python train.py --head_dim=64 --vocab_size=2048 --attn_scale=0.125 --optimizer="muon_variant" --lr=0.0073 --lr_head=0.00914 --warmup_steps=200 --decay_shape="linear" --train_tokens=111200000 --steps=6788
MLP neurons of a small language model. Each row is named by its layer, matrix (gate and up: input weights; down: output weights) and neuron, and shows model dimensions 32-95. Each number is 50 + 10 x the weight over its row's rms, rounded and kept within 0 to 99. A neuron's up and down rows have the sign that makes its largest values positive.
After each neuron's rows, "fires on" lists the tokens most often at its 100 highest values on Wikipedia text that the model never trained on.

L4.gate23:42 53 47 45 55 44 42 55 49 53 44 45 57 58 69 57 40 35 70 45 50 52 31 51 39 50 51 55 44 62 45 60 45 61 55 50 57 35 44 58 53 51 48 44 77 44 69 66 43 36 33 65 48 39 64 63 32 47 30 58 32 65 43 57
L4.up23:42 43 73 44 61 55 64 53 47 47 46 47 40 57 34 66 52 59 49 40 34 60 53 57 49 32 55 38 39 49 65 49 40 43 37 51 62 47 47 65 52 55 61 44 62 52 49 71 55 45 49 40 44 37 35 49 50 43 54 52 50 50 51 39
L4.down23:57 59 32 29 45 62 45 42 60 56 35 57 61 54 53 44 47 58 52 42 46 52 44 69 34 69 52 56 52 41 56 62 57 35 40 53 38 36 15 71 63 55 39 49 47 36 42 40 50 59 52 36 46 63 36 33 52 58 58 54 50 48 52 51
fires on: "ed", ":", "ing"

L6.gate231:48 64 60 44 48 66 71 60 56 50 37 49 35 52 52 43 36 53 56 55 45 52 22 63 53 37 45 55 48 59 64 45 54 32 56 67 64 42 47 59 34 63 49 72 61 42 58 58 52 70 41 47 52 62 32 26 53 50 54 65 53 49 45 62
L6.up231:33 62 44 43 51 42 50 64 44 56 61 64 44 55 30 36 60 74 43 72 42 38 38 44 59 37 41 47 32 27 26 70 42 33 58 37 35 57 39 52 42 47 49 46 38 49 47 40 41 61 53 61 55 55 55 48 39 63 56 56 52 65 57 36
L6.down231:41 55 60 59 43 27 46 39 47 37 35 45 55 44 53 58 55 61 66 43 43 49 40 57 54 61 52 61 40 45 45 43 46 40 41 51 56 51 34 57 50 42 66 40 45 66 38 40 61 42 36 60 57 51 44 46 57 51 52 71 61 48 73 57
fires on: "man", "s", " person", "ation"

L3.gate171:48 41 41 59 53 40 54 51 36 35 41 42 56 51 48 52 47 41 52 59 39 37 49 34 50 41 37 59 60 45 63 47 41 59 57 54 58 41 52 53 61 47 57 53 32 56 67 71 64 58 49 64 46 28 58 36 57 49 63 43 44 57 50 54
L3.up171:54 70 41 51 49 49 53 55 51 53 38 62 33 42 54 50 48 43 48 45 47 33 40 43 59 63 46 70 46 39 42 43 40 49 56 64 60 51 53 37 42 50 54 51 55 51 44 43 61 58 46 56 52 47 42 49 35 42 35 57 46 39 41 42
L3.down171:43 63 41 65 52 43 58 48 53 33 28 47 41 30 50 55 41 58 48 32 60 42 66 64 55 60 48 59 49 41 59 54 56 50 55 43 45 46 49 56 42 48 36 45 54 50 58 63 67 39 52 45 32 70 55 46 42 49 56 40 39 56 58 58
fires on: "p", "ep", "s", "v", "ed"

L3.gate354:46 59 55 35 52 49 33 66 47 47 47 64 65 59 43 41 49 52 58 37 49 41 60 50 41 41 45 39 56 31 45 53 35 49 51 51 35 58 46 66 35 57 52 38 63 55 54 50 69 55 39 47 44 44 64 68 51 68 60 56 54 58 55 47
L3.up354:55 57 36 60 46 53 53 53 63 56 30 46 46 47 37 53 59 46 57 70 49 45 60 48 51 44 26 46 56 70 46 63 50 59 43 67 68 44 46 50 65 55 58 43 37 59 74 62 40 60 38 52 42 55 57 50 56 63 62 46 54 57 45 36
L3.down354:59 44 66 55 37 76 43 58 44 50 57 37 55 47 50 48 46 37 35 47 45 40 49 52 60 60 34 52 32 48 51 44 69 55 41 57 50 60 46 70 45 60 48 50 57 64 43 40 62 35 68 47 54 51 38 51 58 42 78 55 31 45 43 51
fires on: "er", "b", "y", "e", "s", "leg"

L6.gate291:56 46 47 61 36 59 57 39 41 57 46 37 52 46 57 70 43 31 36 61 39 47 50 50 46 57 44 37 57 52 63 64 55 52 59 47 58 33 54 41 63 58 46 33 47 37 38 57 49 43 27 52 60 47 61 41 58 46 50 45 55 60 45 52
L6.up291:45 41 28 58 53 52 48 45 40 49 45 44 37 37 46 66 41 59 44 60 41 55 59 57 44 60 48 35 41 41 39 62 57 49 62 61 59 44 58 39 55 50 55 53 39 52 52 27 48 47 43 61 44 47 69 57 61 45 53 82 56 26 56 46
L6.down291:53 50 50 58 57 55 42 49 30 44 45 42 63 46 58 39 58 46 50 61 45 52 75 50 42 60 39 42 55 46 42 57 62 48 64 55 38 56 60 56 60 34 43 51 54 51 58 49 65 57 44 48 50 35 44 53 42 56 77 43 49 48 64 52
fires on: "z", "pp", "g", "p", "b"

L6.gate168:53 64 40 32 53 43 58 58 46 46 60 56 30 59 55 59 28 50 54 65 34 40 61 51 38 40 56 52 50 56 40 52 41 54 55 43 55 52 42 47 27 35 56 55 50 65 59 36 56 56 61 54 66 68 44 44 56 41 39 41 49 52 34 45
L6.up168:64 39 42 36 48 54 50 56 49 52 47 58 47 63 48 49 42 42 68 54 46 68 46 65 52 55 34 42 36 50 67 32 39 67 58 47 54 67 42 53 55 52 51 34 63 54 39 37 67 60 42 50 57 44 38 44 45 45 37 47 64 54 42 52
L6.down168:51 47 66 66 44 18 47 46 56 42 45 51 48 52 63 59 49 43 53 57 46 50 60 60 64 43 51 51 43 52 55 49 51 58 51 48 47 56 58 53 42 40 58 57 47 65 52 40 47 37 34 42 45 55 52 38 59 61 56 58 22 59 45 57
fires on: ",", "s", " time", " season"

L6.gate350:72 60 46 51 61 73 56 47 56 37 55 56 66 47 44 45 48 45 54 57 55 52 51 64 60 49 29 57 71 45 45 42 28 46 67 53 47 70 47 38 57 58 34 43 50 34 66 47 48 55 70 36 40 53 63 55 61 59 47 42 69 49 59 51
L6.up350:50 58 46 65 47 56 55 52 66 49 40 44 41 50 46 30 32 44 52 56 57 45 42 45 43 54 47 67 47 63 45 69 42 52 54 44 72 49 54 56 59 57 60 46 58 41 58 55 43 57 55 68 42 42 63 59 40 59 48 26 63 50 44 47
L6.down350:41 41 54 53 37 62 38 45 56 54 37 50 34 51 66 40 62 42 53 42 39 65 46 54 45 41 56 48 57 52 51 41 39 53 40 40 45 51 65 65 37 54 39 86 52 59 48 37 41 50 53 59 63 52 53 51 57 50 65 52 59 47 52 47
fires on: " de", "b", "y", "di", " De"

L3.gate431:67 40 46 59 49 56 45 51 40 59 52 55 45 49 62 46 59 46 46 52 52 69 52 55 48 57 40 39 46 49 54 64 32 47 67 54 52 34 50 53 51 54 50 48 49 50 51 53 54 48 39 55 48 44 59 53 49 54 51 39 42 59 44 54
L3.up431:53 69 51 64 61 49 60 36 49 58 32 47 56 45 51 52 55 51 39 47 44 39 56 51 48 66 65 54 58 49 53 53 51 47 71 49 37 43 44 37 39 66 38 50 59 57 40 60 49 47 39 37 49 46 30 37 38 51 44 42 50 54 41 62
L3.down431:66 40 48 54 47 57 49 60 52 47 34 34 41 56 48 54 54 38 57 42 45 58 49 46 46 68 41 78 44 43 48 60 67 47 65 57 44 54 46 67 58 39 41 55 44 40 37 53 59 69 26 59 33 52 57 50 51 71 60 51 42 28 44 51
fires on: "t", "l", "at"

L6.gate463:56 59 55 65 52 42 46 47 48 77 46 49 52 56 43 60 55 54 58 68 53 61 35 49 66 51 41 54 48 39 63 42 42 70 54 49 52 56 53 43 53 58 66 53 52 58 55 54 46 53 40 38 54 47 65 72 53 59 20 57 54 61 39 59
L6.up463:53 40 46 71 78 67 49 33 43 46 46 48 61 43 48 57 42 56 55 40 43 35 48 64 36 60 53 60 43 47 46 42 49 53 56 37 70 53 43 56 51 63 42 40 54 53 53 39 55 46 51 59 44 62 56 30 47 50 42 56 27 51 47 60
L6.down463:53 63 70 48 50 59 49 62 50 61 60 38 41 51 42 58 45 45 47 51 63 42 56 46 38 55 65 62 40 39 58 38 34 57 69 43 64 58 53 39 59 53 53 56 66 50 43 46 58 46 43 57 53 37 49 60 58 47 77 35 49 59 51 57
fires on: "s", "et", " S", "t", "ot", "at"

L6.gate119:47 38 62 43 28 51 58 24 50 65 36 55 46 39 50 42 35 40 53 50 52 44 41 70 38 40 49 46 53 71 40 50 50 50 35 15 51 54 56 42 50 53 54 48 47 57 63 69 44 44 36 34 51 50 66 53 56 32 57 41 54 46 26 39
L6.up119:50 53 51 40 67 49 43 44 55 41 38 54 23 52 41 59 60 54 45 53 56 39 41 49 28 50 41 44 45 60 46 46 75 60 62 54 63 41 29 46 47 44 48 39 51 51 63 53 47 54 54 45 55 64 53 53 64 52 41 40 54 65 36 43
L6.down119:58 38 41 52 54 35 48 80 42 35 70 49 54 67 41 55 59 56 53 53 34 57 49 44 53 59 45 54 46 45 39 64 54 47 68 48 53 49 56 43 60 46 54 64 68 55 45 39 43 37 47 64 54 44 63 47 46 61 59 52 56 47 60 47
fires on: "ia", "a", "la", "va", "or", "é"

L6.gate97:48 50 38 49 52 56 46 59 33 45 43 38 31 40 54 53 47 62 38 22 61 27 55 61 59 50 38 51 68 36 36 50 55 72 56 60 56 51 44 43 50 30 35 50 34 45 40 29 51 49 32 25 39 58 46 36 51 60 31 48 51 55 58 47
L6.up97:41 59 36 67 80 43 49 46 21 41 48 41 47 52 45 57 50 61 41 58 49 69 51 41 39 52 47 62 50 36 49 61 56 41 62 56 58 62 52 55 47 53 55 48 60 60 50 36 38 40 39 37 44 60 46 43 31 53 49 65 61 36 47 56
L6.down97:49 37 53 47 51 44 48 43 44 52 54 44 45 57 56 44 48 53 50 35 53 41 56 59 47 51 47 46 49 79 37 48 60 59 72 63 45 49 51 47 42 50 38 54 52 41 41 64 71 34 44 44 51 43 43 68 41 37 51 50 40 46 54 57
fires on: "p", "g", "ber", "s", "ap"

L3.gate284:59 41 39 67 57 51 53 45 49 67 49 51 55 56 47 64 40 69 47 40 51 45 53 43 62 45 37 53 39 37 45 53 42 55 65 60 52 61 49 47 28 29 22 51 57 36 39 59 55 51 49 52 54 41 53 34 38 52 49 42 33 54 61 54
L3.up284:61 52 41 45 41 43 55 41 39 35 58 48 47 41 28 55 45 50 24 61 55 53 38 45 58 59 62 43 49 60 36 47 41 43 28 44 58 30 49 63 51 54 59 53 47 51 42 58 49 55 44 64 55 56 56 53 30 42 54 58 54 37 42 51
L3.down284:41 40 75 32 52 59 58 40 47 61 42 33 57 52 49 65 61 57 57 37 33 59 52 72 42 57 54 48 59 67 64 35 53 42 57 44 43 43 49 49 49 51 45 47 64 43 43 41 37 52 53 42 52 56 50 53 48 45 65 55 65 50 46 49
fires on: "-", "ed", " same", "able", "s", "n"

L7.gate378:49 44 29 43 56 47 53 45 41 43 47 63 42 58 44 54 34 57 43 46 46 62 61 42 55 66 55 63 56 47 49 65 65 51 52 54 53 44 63 62 54 40 60 52 64 48 54 54 52 59 48 65 60 40 36 33 44 60 69 46 40 37 38 50
L7.up378:35 42 45 39 46 62 47 44 48 31 60 53 55 32 58 56 29 65 28 58 48 36 46 55 50 46 57 47 54 65 44 58 57 57 53 53 55 60 63 47 50 41 34 39 67 54 51 63 36 45 52 61 48 61 45 47 45 40 52 36 43 56 57 54
L7.down378:49 61 48 44 55 51 48 53 46 48 65 42 42 66 58 55 54 47 43 51 41 43 44 53 51 62 65 66 38 66 51 53 56 53 40 54 41 33 54 32 42 58 49 34 57 57 45 43 59 42 49 52 44 32 49 50 54 57 45 46 35 57 55 46
fires on: "s", "is", "ical", " well", "tra"

L7.gate419:47 45 54 51 61 58 58 60 39 44 53 49 25 53 40 55 51 43 36 43 64 46 58 56 45 51 59 53 66 52 48 39 42 48 59 59 46 27 41 49 49 55 49 48 50 29 47 41 46 56 62 42 65 41 58 55 41 49 37 48 33 34 52 54
L7.up419:68 39 62 46 44 43 63 59 58 54 39 46 54 56 51 46 45 65 70 54 63 53 62 37 42 29 40 55 46 47 64 44 33 55 57 53 57 39 42 71 48 42 57 44 40 41 49 56 59 54 46 55 47 27 51 58 37 36 43 61 43 37 59 42
L7.down419:40 52 35 49 54 53 43 47 50 43 20 55 55 59 45 50 53 30 42 51 59 45 64 57 55 55 52 54 50 52 41 57 54 40 52 53 37 61 54 49 72 57 43 56 66 68 36 59 49 55 54 61 57 57 42 61 64 46 43 65 46 67 45 36
fires on: " N", "n", " P", " p"

L5.gate82:51 57 56 42 38 32 49 59 54 66 45 40 35 58 53 44 54 50 59 53 43 49 59 52 53 50 45 48 44 25 35 59 65 47 25 44 53 40 66 38 59 63 56 57 51 53 52 46 46 38 35 51 44 48 54 56 43 46 40 50 51 50 52 59
L5.up82:58 55 58 30 70 53 54 55 43 50 38 46 50 48 37 55 68 53 45 48 68 64 53 41 39 34 56 56 49 48 49 46 55 57 45 38 64 49 48 49 47 40 77 61 37 43 58 56 45 52 53 47 55 50 49 64 46 35 48 46 43 31 61 48
L5.down82:51 63 47 51 53 19 51 56 65 39 42 46 38 52 46 43 48 41 55 53 63 47 60 51 22 45 56 24 52 64 52 33 46 45 62 67 43 67 50 56 33 35 48 24 61 70 45 49 63 62 47 37 46 53 59 39 53 52 54 50 46 69 38 35
fires on: " of", " on", " |", " for", "ne"

L3.gate290:64 43 61 69 47 42 45 58 47 55 59 71 59 40 64 43 48 46 44 39 60 45 41 48 51 41 31 52 65 54 52 57 44 35 71 45 54 31 59 83 42 45 54 60 59 35 48 44 66 64 42 53 53 58 44 61 47 55 49 57 60 75 45 48
L3.up290:46 54 48 55 55 61 72 51 60 30 51 43 61 47 57 47 40 56 43 48 47 56 42 37 34 37 65 55 40 54 59 55 58 59 66 41 51 54 23 35 33 41 46 48 57 45 34 24 56 59 44 52 63 59 53 60 33 45 52 55 49 45 24 54
L3.down290:30 40 51 54 30 43 35 34 43 49 49 61 44 49 51 46 48 53 59 44 64 53 51 37 39 55 45 46 59 38 69 56 49 40 67 45 45 57 38 45 49 39 43 46 47 49 61 53 46 63 65 37 39 59 72 54 44 51 51 45 40 39 61 50
fires on: "ed", "ated"

L5.gate199:53 50 55 58 64 45 40 36 60 49 63 50 44 44 51 67 34 36 37 51 46 40 53 44 53 44 44 56 67 52 52 33 59 36 66 43 51 48 49 68 46 56 51 61 54 53 50 46 56 61 48 39 43 60 54 59 36 58 41 56 43 35 35 69
L5.up199:41 37 56 50 61 51 60 42 49 37 51 56 61 57 32 57 62 44 34 40 54 43 53 37 59 36 57 35 50 50 61 60 66 57 50 48 57 47 57 49 38 42 55 44 58 46 41 32 42 56 64 34 40 58 61 40 54 47 34 60 36 54 43 32
L5.down199:40 47 32 79 50 37 46 56 53 45 48 56 42 60 44 31 57 69 60 56 33 52 37 54 51 50 46 44 61 39 61 57 52 51 62 50 55 34 35 55 53 48 52 47 71 49 42 42 29 49 63 63 55 51 44 38 46 57 61 40 45 54 62 55
fires on: "ed", " made", "ated", "led", "d"

L3.gate119:55 43 48 56 50 52 48 58 58 54 57 39 38 61 39 60 44 40 41 52 65 42 49 55 51 61 47 52 68 56 48 44 53 52 39 59 51 51 43 49 70 33 45 37 31 61 54 58 43 51 40 51 30 49 33 54 53 65 45 32 40 48 58 67
L3.up119:57 60 46 65 64 48 56 37 51 47 55 52 49 35 52 58 69 47 60 40 43 43 40 21 35 50 29 56 52 44 44 42 60 53 35 55 34 56 40 39 59 39 66 44 55 34 52 55 52 48 47 59 59 55 56 52 58 41 43 65 37 52 47 34
L3.down119:44 52 47 45 59 39 44 46 48 52 51 47 55 44 33 51 39 36 57 66 65 38 58 70 49 61 50 42 68 53 73 61 37 40 49 59 42 60 47 49 47 39 47 43 45 50 56 48 69 49 43 43 43 36 55 27 52 56 41 43 60 38 60 56
fires on: "'", "s", "ill", "v", " –", "art"

L5.gate504:52 50 56 47 55 44 50 51 47 42 45 52 60 39 40 50 47 41 62 55 57 20 47 39 43 57 53 39 33 56 68 80 52 51 56 57 57 39 55 71 64 66 49 34 65 53 55 38 46 54 61 48 46 58 53 42 57 55 40 54 24 47 31 49
L5.up504:44 53 56 47 63 57 39 58 41 36 43 59 31 54 43 69 65 58 50 57 57 44 51 51 57 55 32 35 21 57 57 42 55 42 42 54 47 43 54 41 55 49 55 29 57 44 65 36 52 39 62 59 47 47 40 45 44 57 42 65 39 55 52 55
L5.down504:43 88 50 46 37 58 49 61 50 57 66 45 55 46 50 42 41 48 57 39 33 52 48 57 31 50 35 54 31 62 50 56 50 54 64 42 53 46 38 41 48 41 53 53 54 63 54 54 57 58 69 57 70 34 46 72 60 40 68 43 34 48 42 41
fires on: "ing", "ed", "ite", "ling", "ven"

L6.gate413:36 42 53 50 63 50 50 55 52 40 50 38 59 53 41 57 49 61 40 70 43 73 45 55 42 38 49 40 40 52 62 55 52 54 70 37 36 50 53 49 46 60 59 53 37 47 64 44 46 45 56 47 60 54 49 57 34 43 48 60 38 52 44 43
L6.up413:46 48 53 43 49 66 57 56 55 62 41 66 48 45 42 56 43 49 62 39 47 63 39 45 37 53 27 43 47 60 50 55 52 44 59 31 63 42 58 51 58 30 42 36 56 54 51 48 49 23 45 55 53 34 52 50 51 51 41 44 68 29 45 55
L6.down413:54 52 53 43 47 61 53 49 44 45 56 66 59 60 59 62 36 58 45 60 45 61 47 54 59 49 40 49 49 40 50 50 48 57 43 46 44 66 38 43 57 57 45 40 40 62 75 49 66 42 47 51 56 37 61 54 53 46 70 59 66 46 58 50
fires on: ",", " name", " 19", " ", " November"

L6.gate112:56 63 53 58 41 51 66 67 45 50 32 48 48 43 42 46 44 48 42 36 62 52 35 57 48 45 35 48 51 57 49 50 57 49 53 45 60 52 63 58 65 50 44 66 52 40 57 51 59 56 56 33 57 53 64 55 62 53 48 64 59 51 51 56
L6.up112:48 35 40 53 58 55 45 60 28 52 46 44 26 46 48 67 66 33 49 53 47 56 44 56 41 46 49 32 52 64 59 51 49 60 62 45 63 53 56 52 51 31 52 41 35 61 50 48 47 53 35 34 43 56 61 35 28 49 53 43 63 51 46 45
L6.down112:42 38 43 62 53 75 46 44 30 56 46 42 47 45 45 49 61 41 57 43 64 49 75 56 54 56 49 61 46 51 49 49 58 71 52 58 55 53 50 47 59 46 46 39 57 46 63 62 48 52 45 59 51 40 49 60 61 40 57 51 50 47 36 68
fires on: "na", "a", "re", "cu", "va", "le"

L7.gate431:64 72 36 62 58 48 49 43 35 44 44 41 49 60 43 65 42 55 45 60 29 55 55 38 51 65 47 64 44 54 45 54 41 42 55 67 42 44 52 67 46 42 46 40 58 55 47 57 59 50 43 39 50 55 49 45 50 43 26 56 35 44 52 34
L7.up431:41 54 52 43 64 51 57 52 46 52 51 49 44 51 46 60 48 45 49 34 34 65 48 53 39 49 33 45 48 43 50 47 40 60 51 58 46 39 46 31 42 48 68 52 46 60 47 53 66 46 63 38 79 45 38 46 58 45 48 55 43 53 57 51
L7.down431:49 53 57 51 57 34 44 58 37 50 61 29 48 53 50 62 34 47 27 53 52 45 52 61 47 48 36 55 57 38 71 62 50 65 32 43 39 35 49 52 42 51 72 38 55 39 72 41 61 62 46 60 48 45 31 51 39 51 59 41 34 62 71 58
fires on: ",", "f", "ce", "if", "s", "e"

L4.gate285:66 49 42 40 76 56 46 34 39 33 71 45 51 67 58 44 52 52 45 66 42 68 47 55 56 72 42 54 52 57 58 52 43 47 44 51 45 46 43 46 47 47 44 41 54 53 56 35 57 73 58 51 50 56 65 74 50 48 58 53 53 44 45 51
L4.up285:37 42 38 50 39 53 49 45 66 56 58 55 52 56 56 35 45 40 38 54 53 59 63 52 56 53 38 33 40 40 48 49 35 53 44 44 46 49 40 45 58 48 51 37 56 61 58 45 52 55 47 62 44 69 39 54 63 60 54 50 42 34 57 55
L4.down285:39 40 74 41 47 60 69 49 46 68 71 52 28 52 44 60 58 45 28 43 46 40 52 31 48 63 47 57 53 47 64 40 43 24 55 54 52 45 48 52 46 39 38 53 62 58 54 52 53 58 48 27 52 55 52 44 45 46 48 62 59 53 51 51
fires on: "e", "ch", "a", "sa", "we", "o"

L5.gate233:42 37 46 75 41 62 51 62 55 63 64 41 57 55 51 46 65 33 34 42 64 31 63 47 73 62 48 64 36 53 36 58 48 48 52 58 59 50 43 59 50 38 49 50 70 39 51 64 52 52 70 53 55 54 56 65 47 35 48 61 46 52 44 48
L5.up233:36 53 48 50 37 54 69 42 64 50 57 36 55 61 57 52 58 48 56 60 49 45 66 37 49 55 41 33 53 43 48 51 56 48 23 52 48 45 68 47 53 52 48 38 54 66 53 35 63 51 39 63 33 57 59 61 52 42 41 53 61 50 54 59
L5.down233:47 53 55 63 58 37 48 63 55 56 35 47 63 70 49 66 45 54 50 50 38 43 47 68 58 45 63 56 41 43 44 54 58 59 61 44 50 40 44 37 59 54 59 35 32 52 52 57 48 50 56 50 43 59 52 43 24 62 36 60 59 40 53 51
fires on: "t", "re", "ot", "ri", "ra"

L7.gate215:50 60 53 48 50 65 44 25 50 48 51 60 53 54 45 50 42 41 48 65 55 35 59 52 42 50 45 33 58 32 42 59 32 50 49 59 58 34 59 46 56 56 69 51 55 55 62 48 54 64 62 47 47 31 45 41 53 58 53 50 42 49 51 52
L7.up215:55 46 46 59 43 52 52 19 64 43 46 50 51 62 49 40 40 62 70 39 64 43 59 55 57 46 41 38 48 48 63 45 36 50 57 35 58 31 64 64 26 67 51 40 48 33 58 38 52 43 59 55 71 40 35 47 52 48 64 37 36 48 50 59
L7.down215:53 59 54 60 44 52 57 63 64 56 37 35 32 38 51 36 54 30 25 62 41 47 67 51 59 53 49 68 56 47 45 54 36 52 50 36 35 68 63 47 61 36 55 43 40 53 55 46 50 66 63 36 64 52 37 56 42 66 30 36 46 50 48 56
fires on: "w", "n", " N", "-", " follow", "ri"

L5.gate33:52 59 50 57 63 59 70 64 40 43 51 61 55 64 51 22 59 44 43 68 53 54 32 60 57 58 55 36 37 55 58 42 53 66 36 52 41 57 53 45 52 60 69 65 33 61 60 64 43 61 51 47 56 48 43 45 42 55 50 66 42 72 64 49
L5.up33:37 30 48 64 43 57 57 38 58 50 56 55 41 59 44 33 46 68 62 51 42 47 69 53 55 48 38 42 43 62 55 44 53 53 55 36 51 37 45 52 71 39 55 40 42 43 45 45 53 67 47 57 37 55 59 47 57 58 33 47 41 59 32 53
L5.down33:56 49 61 46 46 25 52 50 45 35 37 40 45 63 53 48 60 47 49 45 60 56 48 49 48 45 30 50 55 33 48 39 66 44 35 49 50 53 42 57 22 48 53 51 48 45 48 55 36 49 50 48 59 53 35 63 41 41 55 45 49 57 65 54
fires on: "s", "o", "c", "er", "h", "ch"

L4.gate298:50 40 72 50 60 36 38 45 53 44 57 55 55 45 50 42 50 57 41 47 22 69 22 65 40 39 43 40 49 48 33 58 42 41 57 44 46 47 50 65 46 60 49 48 69 40 61 45 48 47 58 44 45 60 65 61 53 47 51 32 57 45 46 44
L4.up298:56 35 42 63 41 62 44 35 47 38 49 49 55 51 59 48 52 39 48 49 42 55 63 42 29 53 40 30 34 53 29 57 53 61 69 54 44 61 39 66 34 60 52 44 45 45 61 52 47 56 53 28 47 58 42 43 60 51 41 37 48 38 53 50
L4.down298:85 51 61 46 40 41 51 56 63 57 50 51 55 46 52 57 67 46 35 51 50 25 46 35 39 63 41 42 47 50 58 42 54 57 45 48 44 69 61 39 61 60 47 57 48 45 54 33 56 37 53 52 36 55 52 53 29 52 62 68 27 48 63 56
fires on: "ia", "a", "y", "as", "h"

L5.gate404:54 46 48 54 58 60 45 68 55 49 48 37 75 40 56 39 61 58 55 46 46 31 18 36 37 53 39 48 44 47 59 46 31 53 52 55 59 38 54 58 39 43 56 50 72 48 56 46 54 40 34 54 41 51 66 44 37 55 54 45 35 58 45 51
L5.up404:53 56 42 56 55 62 49 64 58 52 42 52 67 59 48 65 64 43 49 37 46 42 35 41 53 56 54 62 41 37 68 48 53 38 33 61 62 51 38 54 43 59 36 36 51 44 59 73 48 49 64 49 46 51 60 47 50 48 42 48 48 48 41 60
L5.down404:63 55 57 52 46 22 36 44 62 38 41 34 35 47 33 41 60 48 62 42 35 51 68 31 41 50 43 49 56 38 61 40 61 57 43 83 74 39 49 57 37 51 49 36 54 60 70 60 35 58 38 50 56 58 55 63 47 39 34 42 45 47 49 52
fires on: "ed", " ", "il", "k", "ing", "en"

L7.gate478:57 51 49 43 37 60 60 65 63 50 57 48 54 57 54 33 37 62 37 75 45 52 67 56 43 45 68 51 56 50 53 50 58 51 49 55 40 36 50 51 45 39 64 39 62 57 47 61 67 57 38 33 46 54 56 51 61 65 28 49 59 40 62 46
L7.up478:49 40 37 43 35 48 47 39 56 42 61 50 54 58 44 42 42 64 45 36 50 47 78 56 48 67 43 38 38 58 43 40 56 41 60 66 52 60 55 46 63 50 53 54 42 37 42 48 55 84 34 44 47 46 42 53 63 61 52 49 53 35 53 50
L7.down478:42 49 30 38 66 72 30 44 58 55 54 40 67 48 44 49 65 27 38 51 60 49 55 41 31 57 66 35 51 48 55 48 46 46 55 71 61 36 53 44 28 58 44 52 63 48 62 61 39 64 51 63 59 65 55 44 57 50 43 45 50 51 54 48
fires on: "fe", "s", "un", "wi", "c", "l"

L6.gate45:65 69 52 45 50 28 53 68 58 61 46 63 59 48 59 57 49 54 43 66 27 55 38 48 70 60 37 71 50 30 54 71 59 60 55 51 55 56 48 58 56 47 36 40 61 52 40 59 58 72 62 46 46 54 49 59 60 37 52 33 48 47 41 68
L6.up45:63 50 30 30 53 35 49 51 46 41 42 51 48 46 41 56 55 45 38 55 38 59 32 50 65 58 45 53 56 50 56 46 49 50 41 46 50 61 39 62 42 44 49 45 58 42 58 51 44 41 66 53 48 57 41 58 32 59 54 50 39 62 41 57
L6.down45:60 59 64 48 42 17 55 26 45 47 63 35 42 44 41 45 36 41 19 41 58 57 51 69 45 43 65 55 64 54 42 48 65 58 49 43 63 50 62 52 56 58 23 57 45 51 63 56 47 45 34 46 53 47 45 45 54 59 41 55 60 57 48 53
fires on: "s", "ers", "es"

L6.gate98:60 51 40 65 50 45 43 50 68 62 63 53 56 48 55 40 48 36 25 49 39 27 58 57 42 55 60 36 64 53 50 52 40 50 57 44 56 40 36 63 45 38 65 59 57 47 53 37 51 38 58 71 40 55 32 55 45 43 61 36 60 63 57 46
L6.up98:50 54 49 50 58 40 36 48 54 51 51 48 39 56 49 68 52 35 55 70 48 59 57 41 52 39 49 34 39 44 35 57 56 43 49 49 36 52 59 34 52 66 44 43 62 47 52 40 62 43 43 65 57 48 29 46 55 66 45 42 51 64 41 32
L6.down98:38 57 50 52 58 62 21 45 40 50 35 31 48 47 48 47 54 37 43 63 57 43 50 53 50 34 62 45 48 47 44 57 42 58 56 49 54 45 52 59 39 61 61 35 46 48 57 45 52 56 49 39 41 56 37 72 37 49 50 46 49 49 38 48
fires on: "hi", "re", "y", "ra", "and", "emb"

L3.gate370:48 36 35 63 63 65 46 52 52 57 56 59 51 49 53 46 52 49 58 53 39 65 33 56 51 58 39 68 69 43 45 51 55 43 48 46 60 50 30 62 43 45 68 57 50 47 49 56 43 41 49 46 55 64 59 73 54 42 44 57 67 55 51 53
L3.up370:64 51 53 47 24 40 56 52 60 60 50 57 47 47 49 42 49 52 57 62 39 43 34 43 53 57 46 44 55 62 39 39 44 51 54 35 34 49 32 50 49 45 54 40 51 53 45 34 47 68 39 57 24 38 50 36 51 66 63 30 42 34 49 43
L3.down370:57 38 42 53 28 41 57 58 54 31 45 45 35 48 30 53 57 43 35 56 53 51 45 41 43 50 41 44 48 52 46 74 47 52 61 49 58 47 60 34 56 50 31 48 64 46 46 57 54 50 43 51 53 56 64 52 55 50 37 32 13 54 54 49
fires on: "y", "e", "ke", "o", "ro", "er"